From a checkpoint of a small transformer trained on Wikipedia.
Size: 12 layers, width 256, MLP 1024 GELU, vocabulary 8192, 11.7M parameters.
Architecture: learned positions, tied embeddings.
Training: a variant of Muon for these matrices, 6075 steps.
MLP neurons of a small language model. Each row is named by its layer, matrix (up: input weights; down: output weights) and neuron, and shows model dimensions 128-255. Each number is 128 + 32 x the weight over its row's rms, rounded and kept within 0 to 255. Numbers have three digits each.
After each neuron's rows is what it responds to, as a language model described it from the Wikipedia text at the highest values.

L6.up616:127204089176137109124133110096140158125173086170089158133130119156141187096092095098133139118195122095088153124173154153124158187129110158133071103135114115047108117100085181090143147135118117108106108136124111064086126146133141164141148213110184089160115106169073116096125156094128176148108122113164114152087139132178177116115109172060119114104125103136074128163132124175136133126099
L6.down616:122081116134150115082140105092193225105142107115107150123120091130105183119106134144115142139165065094060181102126138102165176125130140151166126125093123150115142121082083133080154123130128157191148132195124147142119115141133150125050121140119128164189102089129172117094116131105071164096084140142107126125130100120172179098130161064118116138111126111142132134157095155143135049163152
Description: Late digits in numbers. Final or late digit pieces of multi-digit numbers, e.g. years (199-0, 196-9), decimal coordinates, reference IDs, times; also 1890-s and km.

L6.up216:080113183126146139063144084143169153091114103115155158168137130153151128197108125146139143117144175157093116081134094110121172104163065127096121127097108151114069099136141111088149163138111105104183172180078144149134120111117138102169091139093139085109097088155092114118136140115171109159096148120137143085151165117085127125204193183175118135136112102083126171082075117142148129088119
L6.down216:113126101120077112125083143125115104130174162156174121181102144110156170149102110112113152156082190158141136158111204156102059140058000182100157176158130122124111144102177081157135115111094124174123106111161104169145140169036076147131136173090174113138118137164164129146146138088127188107113082164116145104133159139143138135109110076138138173118115153135084104114133124128110160131125
Description: Temporal prepositions. Prepositions, mostly of, in time phrases before a period or date: end of the season, summer of 1991, from 1926 to; rarely mid-word pieces.

L4.up962:138143150116157139125186107094120109119253168121118115110149120078113117089148123094042141147127150087121161101116136146132131190130135139116108167099123161070108077122179168128056103132123081106147076147118127152157172199089116112106170182171149146136115179117147141150099096088106144114121126099169108122165101154151207160104075080123118118148146120140175111039157152101053114136140
L4.down962:121079155122115114131186146189211137100083133122094113122145150094097118179050069087145126076122100072150161109068126156137087166142076100118137129123108153144100130180181120149130122083164135153113159117087137078108110166119132104126170107158126152134126160119085078169108173112135136121195139120179162137167076093078143140177139120117156141111114053051158175145131077170104117119129
Description: Mixed fragments, House, digits. Fires on the c in a split except after ex, on House in legislative phrases (House of Representatives), and on first digits after a space.

L9.up162:147112140114094105155091143137119147181129154090132132159105120109154086071124093121139075094148135088122142137149139167111126067132094090120149116059128186124176064163135123147102137120065160110159140091123134148154076079139150148139083119105168069142147137161204128110162142127132117130148107179119088141144146153110168133057111129136076177122164139093096104127139118117143115194175
L9.down162:137175050194093061126137138143088084104132145102163089106159090166096089147153135090181136123143138154171086177139100172109151100118096115155124094089148126093186144116137140090107098100140070130135156173130097132151076172115121203124116107132118144147073167105143177180163103115129146118191163076207113198109135162106120176109119102121140147133130098072110107130133110076120124153125
Description: Predicate-opening verbs. Words that open a predicate right after its subject, mostly has, have, is and had after it, which, she or a noun ("it has marginalia"), also and, with and -ly adverb endings.

L4.up668:115148149085078020142114170082130091150184150130186200147180075100071106073102130094133131110108147150116128113091131120088126157086135121187167041140125114137102131123083107061118162105113135181100085157059079141067096130115099112148153116119111074171132161143126121128136153146186113161081138096125127193118132107111146148196173151173119092172053134180112129111136109119138147092139
L4.down668:161130110189111175156149144143106156151128126138122129042073110122134192112088152139179124113171190120134102068148153156135145124178096119103159137121121144098146137160107149112162125113177088098188080133142166077162093156149159093088123153126047147083191122122117137116141168118141142116158137134123108089133162148094134116157113130104168077162153086065105138171117169057081181158131
Description: Additive "also" after subjects. The word also (sometimes then) right after a sentence subject in biographies and news, as in She also, Airlines also; weaker on word-ending suffixes like -ities, -ations.

L4.up167:136146177129166155146169165145098111118135223132086074097168118201139129125143119132144143135155145113144139101075096160177091203102151113099124086159162143139104117070140115154139142108163143128155150141185102160101129137116136082141144096098144159081100167093143118132110126166118099149120125133099113144149178073102133086145168177073088098130116124178132074097159097134097171125071
L4.down167:092186145177135157149180140143123122165110125196079148133110155109158091118112118087152108091080135076166083100144169098124148101101091152071136143144158167137123147162158132174165192095110096122098132042154119071125100148157165133089160179088132092166138126156152080127155160123107097097142117119156122148116160108129136156110124151140111079123112125104086158078120128145104151116128
Description: Lone word-initial fragments. A single letter or digit split off as the first piece of a word or year, often after "a"/"the", e.g. s(avage), s(creen), 2(020).

L6.up823:108192131116152123184162136154097145147174110088099154172142108168159128091135113061121094066101050120045141106100135140087106130109139172156131099161123203180124071167180158145119102129158108109137131179166122056171085134193115167099096163141139091115145101165102131139118159127133106111127104159103160119040134077140159116134108138185151139139127087134137173116124109136136157138157
L6.down823:105142067160138117152167184076129160071078161138080141163107207146065121196099122124123097067111109139118152136153124153115090104151145129118151099208142125143153161117172105103130175160103105150153063138113076145097140053142097143107175082169145116226073105091103155057092146138138114084151099098151194137152107122120146139091106137152185075150130110161140106101139155160117123088169
Description: Pre-place-name connectors. Connector tokens just before a place name follows, like commas in "Rochester, New York", "in"/"to" after born/endemic/moved, "de" in Rio de.

L6.up673:148111116138185092114163170148162123147103139163117136163101146048158063128159164131173095094100168127108216111113107145140147111120139133154150085107137137137126146088085116138138141124092127145100109107109114093164098137090108140132139149159160116160070166122118128138141129162147133128123104123094156144129133115097127109132104105113091150146115097144119210139153198141103000137108
L6.down673:105150173098174116155139158104121100045111167147112146118139119149082190129078152142154207146113147078162076190108137093167097122145145123128129130131148133098111097111125154098116088103135114068226063156162141127076128023113136141114166118072116168051166124123124086115128118108157147105112198078159125128115144216188110125109103151061188109130125183128158112130076115151121196151146
Description: Verb-phrase start after subject. Adverbs or main verbs opening the predicate right after a subject or auxiliary (also, never, actually, produced, made), plus "and" joining paired nouns.

L6.up938:144110135184148151099076202126104133132158128128075149129102176139131133142129114152055119155101074201118149166149121129152072082145117122132148109178140143191135082110157146107124159146094167152136110164118089148178108134195163098166076133152101150096158147119127164061118104143115145139174114189118110137143136107086120136128156141093215085047048135141098158116108100131201108138123
L6.down938:153160069143117079182120114117121092128133147144115060142056092143120149218162167165110160116184112144065171133107151139172139144109157105164138094212142126146150076125112181135084132130158085137095108167114100163185171183172174141137129128125104079108144114091144157076149109089091122120126128117118104166076106058171087135139147124181135156107128087159119106148101158085137092147145
Description: Verb completions after re-/took. Word pieces that finish a verb, mostly after a re- prefix (rerouted, re-signed, rebranded) or took/takes place, plus newlines after table header rows.

L4.up709:096130130117051186157123156172106082102132164123173130179102111142112141120139167069136103108074137026135163105144172124091089125140152108145096145110141105133153120131229200075104135135146118106153143167125158089153144079141150162078082177102095115090077096170093157121127139161125109133121134121118108241114172113111126094147147148137126134159145107079180126083148141073143112095110
L4.down709:158162090128199141118117192099140107159144129095169110157123126109135082180157127120189126158157131129129120173114130142166141136141170105116088150133178121115080082130081098123122100174110089163110110200145127166155156139131104148068111169127171141133137160135119110160138132173110115130143163181095173098128095132112114134096097071087109121144102157141147100127155221120106060128136
Description: Structural punctuation and whitespace. Spaces, slashes, parentheses and dashes in table cells, list indents and pronunciations, e.g. "| 1930", the "/" before IPA, "2–2".

L6.up672:151136126145123111124183110116117129087153110141164197167102139167113086094079114109244118107130087065124133121172118161102146119111114109115087201100130108144106150147113150177146157115133205159150105075088123088138154122102107072123175142160137213151110141138111170137162150112128090132124187084102121096139122158096098176146113122147151096123120141138169132124077177107190119161151
L6.down672:098127140176085138136074075105118114164110100096132135163140122144189144116099174095087120184129155133066094120133117123160094140190108140115119083098152155229163150116114087089184171123192091079171110080077121158144080093197107188167064107129155112111135175097177067143104130100140153138164129155136156139114108121144179072102118162161101151084119134128138141136127123191087155084125
Description: Word pieces after St. Middle word pieces right after a capitalized "St", as in St-ron-gest, St-ol-en, St-ud-ent, plus the space opening a table cell before a number.

L9.up434:100118158196106151120144135123112106091113097103147119109117085152172143087183156130158148149087124162107100124168106112145135079089090115088057120134180101243142125110164159143132094118131118151052154121129106092088173100162119148092137131062068166104166169136107082078114152132185116082124138160099149203126154171093103099064133150105152159165176120153085094119125069109122145197094
L9.down434:127114111123110134088158133125170112145146165180180161105160181141119120170102117133138151087136127116154143099088111120150126138072179094149178081209134160121181128205170104172082081133077127138142120165151089151148124112098147115167133154111133115161091083112082137158119134116092116135090134129138133101191128085158080120132110167173203071074097133115153186114125120092100073107104
Description: Mid-phrase continuation tokens. Three loose groups: adverbs right after a sentence subject (also, then, later), final words of place names (Harvey Way, Haltom City), and digits or dashes inside years.

L9.up855:116182093173122106115133142088108112130147149126144110144055135000155160128069147160102123176140139154109137150137141125117087153109108126147184140095150142095138073136174121098105125139160162096153126131092109087124157147125153123166135147138143164127101081150125173091109146094182080132212099161154124122117084129092077173161164134116118118098196125163156112060112153123147101080151
L9.down855:120073085139124172099083053149144115089154126158132126135122150167117110128099095105142207082145136116177170146123091076159089105130151137136133150108138177086079084128128106114148109102128117135216102102155122125128102121154092115099102121064155181127122171145187124199160135074130181087135069163115123107102164122095167153142139146153157166158116161201120146129132089142153194142045
Description: Word "for". Mostly the token for as a preposition or word piece (For every 100, income for, forget, rainforest, Former), plus some commas, of and and.

L4.up331:163148136116154203086157077136160078063124172111081121173107135081141124059090154119157164152173111140129151089085127147104140112093124162185088140129112073130120100141207085113180105150168163142140103063170159136189120153122190116137161097154122114093086147126191078115169101123147077087144121141149123144111134116137104097107172138102098108147139102094132099079147092130148107125173
L4.down331:105129110109103132122180152098057115165122108154179118099104156104172148094162096090140111126143149044150104157107135151199118179122040178063126151135158159131167130122147091111137179140088111132101093109115082155148136162137157126109132102115177117098151088123171160159056150193082154154140160164170124067143137172092103109107150134095117150110172153111130099130186137113130134106135
Description: Ambiguous word-start fragments. Short pieces like over, for, For, in, multi that may begin a longer word (overseas, Former, uninterrupted), plus table superscripts and slashes.

L9.up677:096154144175104102135121116099100152078115163130158045117113170111107097137160144135083132188126172096172091158210126107125158152106130158149083098071136142140158161150121168110095085058156112101153158138148094149126145085113127094169132068121190059099106110208118196118071165169141162109091145142108178129115106088165118108147192147094057103107133121134096114116150148127184202177112
L9.down677:098099155143145187095091133102134099132119137154111201094136099144170125115145114084138157076143103205120121162074132152162147080145072116121167127194117112107141125157090169146102139136159152115128094125074142152119164131170148121163185168122090122138136117084117125139157116118125128137115158175140163118132096172123091197069139138064169149098140139117183145132124112162126142142201
Description: Split word-initial fragments. The first piece of a word broken oddly by the tokenizer, especially a lone lowercase s, as in s|creenwriter, s|avings, ba|iley, or a leading 1 in 1|20.

L4.up16:098131160143143101104150125203149124122134151181107121134088143133141162146085116085140110204053111138140131140141106148128124063139148068141133172121099110122137121076090105157122154154118116183114030121159080120130201118174128115126089099121085152117139198072172118185104126099111090091207113153031164158132094171173125111149148160158169137196157117115134182195119150152118114132119
L4.down16:157092066147105141104156155150162156141147134120133135101137160138115145082127064100116153094118109122079094122163125119111158113144149161169120170119116100106176135161158100158131104141125118171138102158201076074175155137131175107115157151160097121118058143113124132132124140097167113105128139143167108153155103060106137176108155085075056148131146138082118144156133111118120110098145
Description: Past-tense verb completions. Final piece of a narrative event verb, mostly a past-tense ending split from its stem, such as emerge-d, coin-ed, stay-ed, trade-d, or whole verbs like married, went, took place.

L9.up474:111115131134166108123122129097107173186181166119182129128137134137130146167119152175143116130115095089159117151182131101186140200179136137127149158134080156083116128124156065148120076120050143109106074146098126076155110164104075158123151094094163111137051106163118095060152151166147104103085118145075138130091100114083079090155127126147181147108134169146035086039081148104166143126096
L9.down474:094079093153078165128113178148109105141051162110070111166137140065138148103139129112136132095105110141158156155128170153121060127171136101085125068109161079120151179163133142119117058153090146117113132092135162160161083153165156097080145109136106115148151137138122127143115107132173095124121158120072107114147100137116118123112134157098147095147146140064101157115097146127128136093187
Description: Article a, months, word-pieces. Mostly the article a after verbs or prepositions (has a, rewind a), month names before day numbers (On November), digits inside numbers, and mid-word fragments (ill, ity, gu).

L9.up733:134095084192106173115149108157127131123190091134080160110114198092157142122133088120141109153122169157129128198133139123187111123143142174113142118120142141075082117123135139123165172085109173173117132093164097087114065145107079118139102150140106094139177153113114159130138167110078170123134088112092149151175126107107134133217076096088155149103132116143117119144173089140116118146131
L9.down733:158149111085113086117146077106100132132120181104156182111136162169113141177137159074096119090160162131112143077079127157144150095130163156135129132131144126124126125089140089105130106140101099148119096104145159170152163089110141151079117106065114143145135186147142147126101123134135166164122194125139086099119069122122169122049125128133138102156110164176168170169100148167174089080184
Description: Past-tense and participle verb endings. Fires on past-tense or past-participle verb tokens, often the -ed/-d suffix piece, in narrative and descriptive prose, such as headquartered, referred, changed.

L9.up456:134092173083135105123064124083141120113077127172188072153162170139115152138097157151127150120170181115067120121150114182082045150120146143155125123124137110142106160090123143096151094138126101131090091100133132127153188103129102159203122144104134124127150121110155101080132094105099143166132153150120130098151152090134158169068128125130137154151094115125136106127143119150148118119129
L9.down456:124109112093141179105106039122118161145120125087167123158072104141133156149164151142140079169116110150138090185150130141143137103136111085172173121123087112098127100158118137185208131150124173120160126100121101165140208138074161116090078106120084146055099111157047114148132185129151078138150119188153157142159068139122143185140069137126164134086082115081092123130112129114082148123171
Description: Mid-word fragments of foreign names. Short subword pieces inside or ending rare, often non-English words and names in lists and tables, such as stanovniš-t-va, Nikola-ev-ich, Mange-sh-kar.

L9.up481:139149131122135084158114138162092129150121150131085146134200072079147125100109132143110096145124133128140082132147137097149106166105154138163134107113123140039092111135151110158070134107119175157096111158165139138154098063151140155133078148115119122130141129093143172163113083119145121096117093095142191185105126088123123119143175133106158178180068145056098141147116104153142118118154
L9.down481:121143158117131149135117163128138189107100112124105181159057142143052123096084150086145096109179155166148159131155071149132174119150121110151131108135154116066109113128074129128084135118106099140143183105103115075110163136084185139086101124097135124127128070196149144130097129093164099074087200154123132217116110105177147188128095176115084127115154149168125095171136147170093109109071
Description: Word-final pieces. Final pieces that complete a split word, mostly foreign names or year digits, e.g. DAM-O, Kapo-or, 197-7, before punctuation.

L4.up787:106073127127140145117126124027066125142144103082148126174117100080058161102101156090161074113138098143128126131115112152074130158102149118106148194070163132132132094095186201128131106169073164141111133124033100107150189145114087147131117129114135142174112125149102157182110118073096122117185131102119080145140109101110164166168131152121131187109149152113130093157078102106097197124130
L4.down787:153147086118164178095126103125162166192140180042135077133125115109086152063152173127103094100107115111159104147160156115128112118189141118128120153146127163127186090132085114122092180148141143153132118129158159133082123075158126135095172163104076136159126148113182140102148138099176053123108110112119123065080163168132081172090179136144140166172168136125116121112128154128165153101097
Description: Mid-word fragments after hyphens. Word pieces inside split words, especially after a hyphen or a capital (W-at-er, hered-it-ary, two-seat, one-act); also the adverb suffix -ly and the W column in league tables.

L9.up868:165122128143124182111173144189074115155156114142143195094110113118133116132106108109077090094100143084115184124127170158165132113139117132144180127134172157080059108141139130098208154068106165161108153127164115125184080107094131089161138136131133094137171139185105103094147128159147088132154099114117184138128126132078129170119114084116068162105180090093080105113119192172151161090133
L9.down868:203155174128155113103113216089124144131073135145104177100106126164202111094156160128097097105091184103116141109146138132141084110098061206124142199128121165101088113127125098128127060090112102145121110083038131151079114088135161169123085139124113162146154128088160104140140136106124121114176104162116069104095170111120137165078118137130121092148122105108134164096138154145106121165160
Description: Preposition "for" after nouns. Fires mostly on "for" (sometimes "of" or "to") right after a noun or verb, as in "Party for", "request for", "cater for"; also on adjective endings like "mutu-al", "physical".

L4.up547:113111119135151090149125143102159090118184115101156044084107145118184193114157176125140044085190112150141100128066158145095184147096149124153120156108124115173099094158135148104145066116137168149132113134143106194110118046128131114094164204153166112110120152150131103101120124109167114083118124096160134111106157036102164140088141095144139141105128110081142075134058153064128196134043
L4.down547:122171129172066067130252129091162141146121117154110118101103158148137116098164098173090139112100090082130169162113141141095106096144173153117056143121134205150139115154130177107061150170073133113144088146143131088169110158075141166092154098102137124104105133111165126097103116109147065104145130098090106116112182135162100136138177155149151117156174140129182070131141135123182095098140
Description: Quantifiers and partitive "of". Quantity words such as few, many, several, some, most, a lot, and the "of" after a number, collection, percentage or density.

L4.up717:091173167085109169160128080099126143134111181091159121180100071153181184108119193102116175177150113151111131135187132157104190168106088133153135114139107158097157131108138136153152087127117155070188160118150100081143122152124091097086173068134156094115108072090090110066113126148163154109152112110158105099145095128134116115160157136097132084122185142115075128101133104132165152128109
L4.down717:147125128077129145162085108177148093179107096082082133151143146155175099122131118147122103099115071150152113165094139136105112126092145094074081126132168139094170159080133122146163114115148108077092172109180146163116089061141169131108167150122158104111116126179059135150110108097151121208136104175090107153216136106121071107123120121101180104164175087109190125067165102152085106123111
Description: Auxiliaries and name fragments. Fires on has/had/have right after a subject (He has, which has been), and on inner word pieces of split proper names (Twitter, Farzana, Hurkacz, possessive 's).

L6.up74:078181054125127106116150108139130120069105139157090107105190130139185132104151128115128173150152153097156087149139126161106161187147155114171130152209145117163143104080119174182131145144112112039124123112145131133086165076126137147110181112044175140138115124143128146076102173135122139163169150139104150130120113134135145213128140116138136106147088067143185139144122098058163121097146
L6.down74:116124112172125144043104082120196135100106121156123099136144140107090136115170145137140137169136159141142154127101153131097073122131153180089110116137086122112150118109105098120155101125114032124111168132163142096029106186084064093143175164132132060067104069127119165106136087154067135146131151133172119127089124175138116113130141156115141136137093095102209191154138084145154103150184
Description: Word-initial fragment "s". Lone first piece of a word split into fragments, usually "s" as in scarce, scandalous, steeds, sworn; also n, c, an.

L9.up730:145120096192065115163188151134104095057104123093112117131175185096132120135079133115127127084166107116076163159142146103176102118131185176093055160112083150156101104129108117122129089114110146131093139169135123117110075103155169070094047124129131111102111108152083142125069089080097112168095162123151119159178159110146143100118161125157146123123140152107161036119092156112166170126149
L9.down730:140147102046118078142190233134108135123130120136167118116107107091179111114128153112153143017096150159142125108113147063122156158122159140095172114154104146120099108154140115133114121147134121058167122115084129126098082130133178090134132124125040191135126161127164153099095104101055144130090077133104102168125192146078159075153113122123119162177088108178125126076078105121099140134132
Description: Non-Latin script pieces, digits. Mid-word byte pieces of non-Latin scripts (Chinese, Cyrillic, Greek, Arabic, Osage), plus leading spaces and first digits of years or dates in tables and lists.

L4.up950:133179144117052136093094176115135075132107189125141178044114152148125101156044179138134098156125121156117156120118154176154187118131151090211104148117144100109096155072138075200147163104208158099100087120126149100168111146149138157145167134074122143098116089098152100151097110199139103103116087104113152071105157095111143120094117131137093155117148098101134195115177207132114175116096
L4.down950:157091114151169096177139148124137131116151128109115156229147136117131110133121158138063190139180221077169105134129127124121144149103151138118121149105085147139157107159131139027128156138154138121140080180130170190068112106126096108156166135081154070186113139119107089115131106108124147159179158127141126119135151076080098164138134108151144064098134137113134065146120066118090136088201
Description: Final fragment of split words. Short word-final pieces like st, s, t, est, g that finish a word split into subword tokens, often in names, titles and tables: Farm|stead, Stronge|st, Dannebro|g, Red|s.

L6.up100:103070141102143083156139139121174143161111067157125155139094131143154174094120097104184086094142116137156158074173165141086155125095070117117074069131109145150123143159097094146098137142149140144165123069075136140103139109068161092120120144069188108094113053111152145117166199117170116109090121146060158069163164158116131182114136143129124138121121081091092122098077123128161117135174
L6.down100:156122102108128161136092180164132124163141171132121100148125137158131059129110158103111097129082171104085070147087092084155077114147007122114146135166130065097124078124166116115093180116110137224131145105150105169150131095146185151065088180089162182132190127132138132120108154161156113154177169149125148153094125090077078117062151122105076131115132167071118187148133109124154110105161
Description: Prepositions after verbs and nouns. Prepositions, mostly "for", also to, of, in, on, that link a verb or noun to its complement, such as designed for, opened for, contributed to, recipient of.

L6.up196:144147134145085186133181168169113137181127133173126173092167082072141122058113130083103120177117113148162129113093136128129159122167123053107143115103138121132112111128125110118099128134105171099102100116112125082179059071100137077138126149136102145099085202116164111168140114092126102162144114105076139182210127096095059146212139108090122096204182138109177151155049102158072100161157
L6.down196:055138163067126142099122126177074137111221141122176134082142118159157138105113165169108156191119174091172117159137083115249110160124127095115102157061125139136145127159130123108133070125077158086210106164172126143096114153149094070107179188180127130124145088096145117140072129125157100080145150148112096086085155137179086134073141117183135117134093122184115101113147111140141112136127
Description: Partitive "of" after quantities. Fires mainly on "of" after a quantity or count word, as in thousands of, none of, one of, most of, a group of, with weaker hits on commas in numbers and lists, like 100,000.

L6.up243:080186123131116074105153128107100154192110085108145121121103103109153155069143143119145141113099103103115107186138093188153160116141150131162074094142119122168115125124122151147128165101093177147105181075175115116154119038135150135137113119085112139132127150163084143127129082119084127100125159130098123172148181085131120157138139128131103168142147113125087088106100143120163073149114
L6.down243:130218101132108115095147084098121116133113135091092149171114125131123081113152061112219120124122161126111097139144089109122113134150097139151131123110170097082161098172095089128100157100108122160115201151119115162193162101144141049163080170167142134175160151134086144124135117096134102109119161150132118197156153100130097085138126113122121101097095164112084114137160108161150076128181
Description: Verb after subject. First verb or auxiliary right after a sentence's subject noun phrase, often "The institution was", "this work has", "is also".

L9.up700:032168122179132128132164160114087120087083156179115066153173127136130209103176147158187198156175122149158107165143092160157123119125108144139109111141081154145135068195132095095066172111153176116119137164063131196100088143152160148145114105067130132092160109090125166069135125138166064107078139128117111115091103082156155112090183077080088153154132173105105105149141114149185189159140
L9.down700:099084130089160115117093106102132144088128142124090117089153172202173082140126128096116161124141086154128069119175168124133146206097187143153153142166109128162083094113127179087150134185146165097153098089128074148108130089167093135166136131146117084163105126091129092160162140125109172099104150053108164113110135177185127117152137145152136151090119136117169141088121148167150127124113
Description: Word-initial fragment pieces. Short first pieces of longer words that will continue, especially a lone s (s-iblings, s-ize, s-panning), al-ive, ges-tures, and mid-number digits.

L4.up595:113120106141120165139145097134134075098067199093135134169131175110090154133097176081133166157074098143105141116109176123109140117138088107117063156125141090157105106117160209131162106152151129103124124176123138064161120156191182126119141150100096100097147097117167118119137118140152102120147095131057133139092179139113116146144102122137104018135076102149133160120158125116098154124114
L4.down595:134163141102101207084178155151116163126146084093104132134041161154099102113152092138116111124153138087164089092135184167105205142082105127152171127177156124142137144113111154129108215161071101120129115150140131181130144094119167142095136119176114110128140112153127131137140133176088151091152167166135228106149139157174091077086083101121076082119135144165101123182178102120103117067187
Description: Place-name parts. Tokens opening or inside proper names, mostly places: the comma in "Seville, Spain", words like North, New, Green, and name fragments such as Schles, Lomond.

L6.up945:130102124138130136065157154080133160134170126124124189127227123146138166056097109159164087206146114124144147110200116170167126149191151133125129072145157038136144089130126133126087100178119120179108080112129065111122127167120174100097123195126138126161106107142058133145139132136135116076164079105103096115168067112136174161155095129151148110154139096139129158115165160142187078119183
L6.down945:099119147097187119138080164169207113143138117117117165124134146183156156155192140094128112092100133166124081096109143092126171133047183119143110125121111190142065125080146123121179135114117162084144153140080137150117091139178155102144075115150159028147135079141131151073096121085172091128099201162159131095100153145118157111118095146150105144088129145126154125048156163093093153118100
Description: Word-completing suffix pieces. Suffix tokens that finish a split word, like -ly, -er, -ed, -th (broad-er, close-ly, last-ed, 115-th), plus connectives such as of, and, but, however.

L9.up289:148071161110114127172191149058085091085152112114080093182128135105173135145160126067118087194189151169050125090115179161129103147189086159143080092164175162159074092146148196106120126139097074090176170150091126107185159097171125126093083108150123094147096067115116128113133122098126118106115133168167138125117169097148137070181129111155105133121168157146111133064079182115210074043125
L9.down289:091113124021091127125126082142096139090144141170096095107103137118137150122130134139164123213085074093135124116121113108107100113134152137099173072149155187144134120158115075192116205096147132087098107145133124189126105164098142111145129176125219110091121125088126086113135110170121074133070127162190183151134157109135126180102231116084130096122136102119077126109117130132101168075117
Description: Before location names. Prepositions, commas and direction words just before a coming country or region name, as in province of Palembang in Indonesia, Geneva, Illinois, native to.

L4.up875:183169171130086098177115131139124182150167118184125119137145055141040155139104074143153068154161095131098079098146159106125137114144137131139130163105235139118117169122103083120126086131154128137153120115172137092105123124172150173173150161164094117134118147121121110146099146092131119174089100103130160126081145077103175135152171116083175115056141107171080105125135157156076097176196
L4.down875:168130181138170123050122187132150113111137159120146121172161117088183124136181101174151114134114176109190133044180107154133136166135140119104105131154110133046092118155086105118111157157095130195132109118101135165114115136180107142128169094182140086139115114076118154126133116128114117113200154211135070113144092173098116114117123133127154130077071139164113134164121102102158109102149
Description: Word- and number-final pieces. Final sub-word piece completing a multi-token word or number, such as a year's last digit (198-9) or suffixes like -tion, -ter, -ism.

L4.up693:118183109129140147109151091143091126143111137180137128086160178092172149144123151121149098133172121145085069187124146131149093178129125159089135111162117130107223107110169147090122122069115049155170163092151123108132087118113136111134142096094171086107080087132145175134130144122120100107109194121158137133151110154059151091117147118109109080104128106120084075127100124186048179104169
L4.down693:102130114085108157134105166137109122178130087114114115091128135119155082153150113097091090106097131146161149121165157173147114168106111098225105225106123124129147143174132112090150138120178146119128084184115093162115173137163168108126127110134148086122140163059140094105119152153149055163083108160167112129134139109168115046140106150085114153164181126115146155121090069109120131132095
Description: For and f-word pieces. The preposition for after a verb or adjective (difficult for, searching for, ran for), plus for-/far/favor word pieces (fortress, rainforest, far more).

L9.up147:127077132146166071151162139129087150140121152142112150069129140103128191140144164090088137163124101114090083166145136152128189110096135138131120098172120168120078106126159118131101092124088149146134087130109159107103127160100081174140173153095087124094067074124089150169129139090163126124119153158130166139117176160160140175073137083156107107139127095153127142077100092088171076172065
L9.down147:127139093094174114147142188128131139115102093125145160126080116099113143070165189164139171110192150106157125142088100156068103121103093147131131118114128147103156132193171167054190149109088169112113106103109159165138124124149182114160150097104128095168161124150143140104134185195126056150134133104113164167129091071147106172113111137097112080073125163045143138128176084119142147136159
Description: Prepositions, quantifiers, mid-number digits. Tokens that open a following noun phrase, mainly prepositions (in, of, on) and quantifiers (several, all, many, some, three), plus digits inside numbers and table pipes.